{
  "num_hidden_layers": 16,
  "hidden_size": 256,
  "num_attention_heads": 2,
  "num_key_value_heads": 2,
  "head_dim": 128,
  "intermediate_size": 1024,
  "vocab_size": 512,
  "hidden_act": "tanh_gelu",
  "norm": "layernorm",
  "norm_place": "pre",
  "norm_eps": 1e-05,
  "positions": "learned",
  "qk_norm": true,
  "attn_scale": 0.0884,
  "bias": "all",
  "tie_word_embeddings": true,
  "parallel_block": false,
  "init": "normal",
  "init_std_qkv": 0.0197,
  "init_std_o": 0.00349,
  "init_std_up": 0.0197,
  "init_std_down": 0.00349,
  "optimizer": "muon_variant",
  "learning_rate": 0.0119,
  "lr_mult_down": 1.5,
  "beta1": 0.9,
  "lr_head": 0.00846,
  "max_grad_norm": 0.5,
  "warmup_steps": 0,
  "schedule": "wsd",
  "decay_fraction": 0.928,
  "decay_shape": "linear",
  "final_lr_fraction": 0.02,
  "batch_tokens": 131072,
  "max_seq_len": 128,
  "doc_mask": true,
  "train_tokens": 546200000,
  "max_steps": 4168,
  "dataset": "wikipedia_en"
}
MLP neurons of a small language model. Each row is named by its layer, matrix (down: output weights) and neuron, and shows model dimensions 128-255. Each number is 128 + 24 x the weight over its row's rms, rounded and kept within 0 to 255. Numbers have three digits each.
A block is one neuron, or neurons of one layer that tend to fire together. After each block is what it responds to, as a language model described it from the Wikipedia text at the highest values.

L9.down619:124140147112187119102157130151100122138099148148112124115098101128146147093162105117137098107124161127125127148096116135153124165113138104145138089112124138130171143121127138132148182112130112130125127134156127138123179115123110082121180112168117149120105128134151113143104186151174106136141132130182111099112078108153122131092164116174121115121141161115118116120096102116159092130130
Responds to: Determiners before noun phrases. Determiners that open a noun phrase, mainly the, possessive 's, and his/her/their, as in Hadid's first, Writing for The Guardian.

L11.down14:167141071094192158126158140160160148174130184137134095140153140155130101120155152129126126079117155130114124115089093117173123176123160098165101110102108125115129144107094124128109138149117114125142143157131104106146138120079129130130102142116132139143097127162091148175107132134148122146126114117097137117118126123152139179093123153120135104134139073111114132115108124137143163133098
L11.down31:137107170138151165174139153159136105149134169165130111126110168138129151147136100157156098084167148115182123117118152137123114146109138100146098098095137150148184141133112106158123112103152165128140123107133146165166134162129126110132167103152135147132140147132124124125069139117154096095145109160120143103146077128164151141129134098112103107108127146151129086122116097147169104143072
L11.down334:175130143142120125110106143155131143144148138146108089168157089134158158082100115111099142140129123155122160144164189138156129170104109099127111123123137126103141143148122138114081142163155118146102098125074121107065127118151093141132102084147125153141093135144103100116160111108145091152136124153100132122124127090120138083115108129109151112086136124106103108121154168113138106130094
L11.down489:109149150121121127120149101128089110095122144103120168134129123120104132126174129104135092153164151118193153153145126137127124137133114144147110144127149108114104156124130109136105116156111122111135120127111118170139147138155172100129155150110136120151107062118126148119141153106084170108125148126128113148067111146136153132132095105120121145126136097136134119118125125143174122168146
L11.down526:156109151124106124122134123109151091175141120140153132084120115144137139121157076082133137146143122083126101105125094131123142139125108157127124095133100149131129167097111160119144120162101093144138091135102179111150108119140141135132101130102114143156123124111107141135158109091098130132099119130162149135119137158126093156168125096074126151106131135131103120154119119135161131132134
L11.down543:100117145165127113133123117164130108120129125084117112106118156152131131128113126152149123060128138125131124090100155088146152149172157164125131114158128136106090107114140138130095140134095114124173109161136132102138133093130124154113097147079118106101104111121147107097103122125142132130112133106131133120187137147123163163119118107125162157126068094162084150126123116170113141126145
L11.down733:132126123140107159081120157072117163126157109120103153136152064144117151132103125135142134112082146164151133150077143136137151122155147131106102111135153135111150137123125112102142172102177137146150145143166059127159152123135148109141111129104122131123097118060141105157102196094118154118096114092120118125143083167120162137142114070120113128100123096103134138152099107093138121155113
L11.down976:163128099161144157114135084125119105109149169090139072142128129135139084083103103121141210121066143127103148170142105109125098122135144107132160047124116157110138155149149113093167143132200155116137134112154116174145125126099134140143136162106145125119149106159125113149113142141130114110136154160137141152114124123093114154133171134093160144097102127098133090101115120129119138116124
Responds to: Title-opening "The". Fires on "the/The" (or a first word-piece) that begins a capitalized title or proper name, e.g. The Wild Geese, the Fugger.

L13.down123:125155099145157110110129154109092109148121083143185104105122101128108106153098125087125147167168104179126182123128137148138121119095173142116105152102145138097118155121139183165150089102163129095076118133153148138112117160112130147116138121135187119097102166144108153143140122085142121109123136118144130102121113099165120125141147144133120123103164167139090153144151125138099119098098
L13.down129:099152159078119090104165148127115109116101124124116160124122086110163153097149144104138123151148177156135143144149159116170129156132124083149111155088116102113129124181127069121107125102117174151181122146114154138166119153150113153143076084133157137135073090085091098108133103140130149135106131163169086148127130109158113124129119089142177101135103111094135122148118118068132105106132
L13.down200:156149124120090113109152159102154132161151108153123095184108124121120109130096089119121113072123162086122145122106137144092107130117090102164137084170153148134135144104113158109095120121139119116146069129169153134156080128147123094067096139122158122138126097100100139127139110145149129126152128158168087122132132146101174112140148131173141128142124155107169114166120151124148169163116
L13.down439:117143100138111151060106102107103092134086119144085112166088119117152136121124112119139107147134133153156175154102133119150108151145134117104141109164152092123139162128129114120140121161126150153147081141093111098158159101136122147129081129153147176131128139109150124156157135190157129109106116150097122164098114119102111151120143119138095121155136149078087131157092158161109119132119
L13.down509:113142168163133109146124112088090087169152121093162076135124105144129150123099127159148130146147104123121149138102126183127139095140113134124115127154129125153124130142144090110109132139131112101122113109102144110150126111126121133127122155119127121110104174102116148159133158118108149111111118172121150113185121091147127154142156120145185079099081145162157145149078123144157099143150
L13.down684:107137170135085118137131149144153114141116095212082144150140135110118136171109137112121131075145078101120103162086093101117155093159107125094173159162164110101106139155120092150144083091110111134167126129101127161106188112162118111139153159123112129176131155085156090114145152119108150124113138122128138129140141091130124101107158112126152090154116087099103100132099148127157097107135
L13.down797:080102143106089168109150170150095140147102157154116129211126133093095165119103160147116135115104131122073147060114140099111096133082107146117125133132137106125099112154092160147136143153131088136159132110117114124117096110127107149139105130126130132150111116181130132147127143152096135127129056110175125118102138090146133115119109083179149124117130111138146157123131103143123140145120
L13.down823:111128117108155134155092186110102203132173114136127158104127124131139165108123094120161116115141133145097109153124154120137110162108117112136153159138094097123103085111151110135077120158095084139124094136114135113111161139139129148140125163119093130130162119138109130121113087117141157112140170134124110074091169112072141087108165146106136146168102099140142141115202154113108129144108
Responds to: Inside titles and headings. Tokens inside quoted song, film or award titles in list and table rows (E-ver, Man of, Outstand-ing), plus == opening section headings.

L11.down48:160129124083171117088132136121087132069123115156144090086127127092127126122118118143122107103150127107126141120171116127099129135105145113129090143175089121130097148115129142114092115184134142143112098135120147168120128097130102143087140152093136161125148120093152125102160150128138094115151087159138113100072141121186148119123165150109108134151149123114076117129113093115163143156130
L11.down460:134110136090113083156172119159158129141134136104123117134129122114112118151142171106121128151092178128145128077144133107118103136128085090140102154123113108146060156100116177144102113127103118137137135134146139108119136127109137126162128115112147117157109157099122140134141106127111132079107095141102145132128144118141108122143100132165152157121116117138136163107156120163066139085150
L11.down466:125128088119117146198150128128115103140119129126137106115120121083081126101149135165141119142113165110162154097134133114165084146129095127166122095129092084096113091120153126117111128121107112155085145108124119108121100118092068124114145164137126144144129156115160145119161112158134147097103157149135187094116131128150160148152136065115124159079115138141142151124084133122159128133129
L11.down518:104121113112153127082140120117143146139116107125173106126120134127138160102123118176135087125149135118120153147149133115150087128075148100164101157158141113156097172116151103106110120162136134142126104084119147165136150102137109094107090161125154111118138130153109122134169080127136159094129148152119130107159089118117130101102122145153107165164176103129166149095156106101140143111128
L11.down552:150115150146128115086118152136082100122171099144152155139103127116135112128132121099160109156092153121171127128141139091141137117170119092132110090121125154087115145173125109124103104132142123147155121128113124123135102118185131110127129155129084139128135117107104077122120138082124078105131148123152116090127111160090103135155128123108142120109150175118141123140106122089145166196120
L11.down737:120143116096126043104124133105116140162128134067163086148120129121139142114118186150108149114162101109144161128161163131163080101138105114140124179091122135124131151136144141090118114150087109150142138135112152121131125184135081131115114139124096160174121130105133166111161115108164123104119180129124138110095131125110122119130156136150110115089163130097120149129105158146084134130119
L11.down822:147100101096138142067118101137135125115176128107156111073161157168140096095156098077133128127138135156137107146119167103119083109133145128123112129198161158112151127134143162150126160136133112175143108138138084119101127126117121138114155094125101114096129097106203140120156125115103129097157114144104153094110101160132117154142165125148122144177119126101143123110128132157140157160091
L11.down1008:101122120139159130111108115147149102102153107142153092092141167111148139118105140168122160116167130117156143126161113129098132121095134118142145146140125107114060128115129096110096102126126135120144143137151168120138202130156074120114111134138125117117138136117133143136112114111119129128133137072116111126116097147130154149141124158074153139093149118149114098149139105177117160131108
Responds to: Plural noun suffixes. Plural endings split off as separate tokens after a noun stem, such as students, nurses, molecules, deputies, often after numbers or quantity words.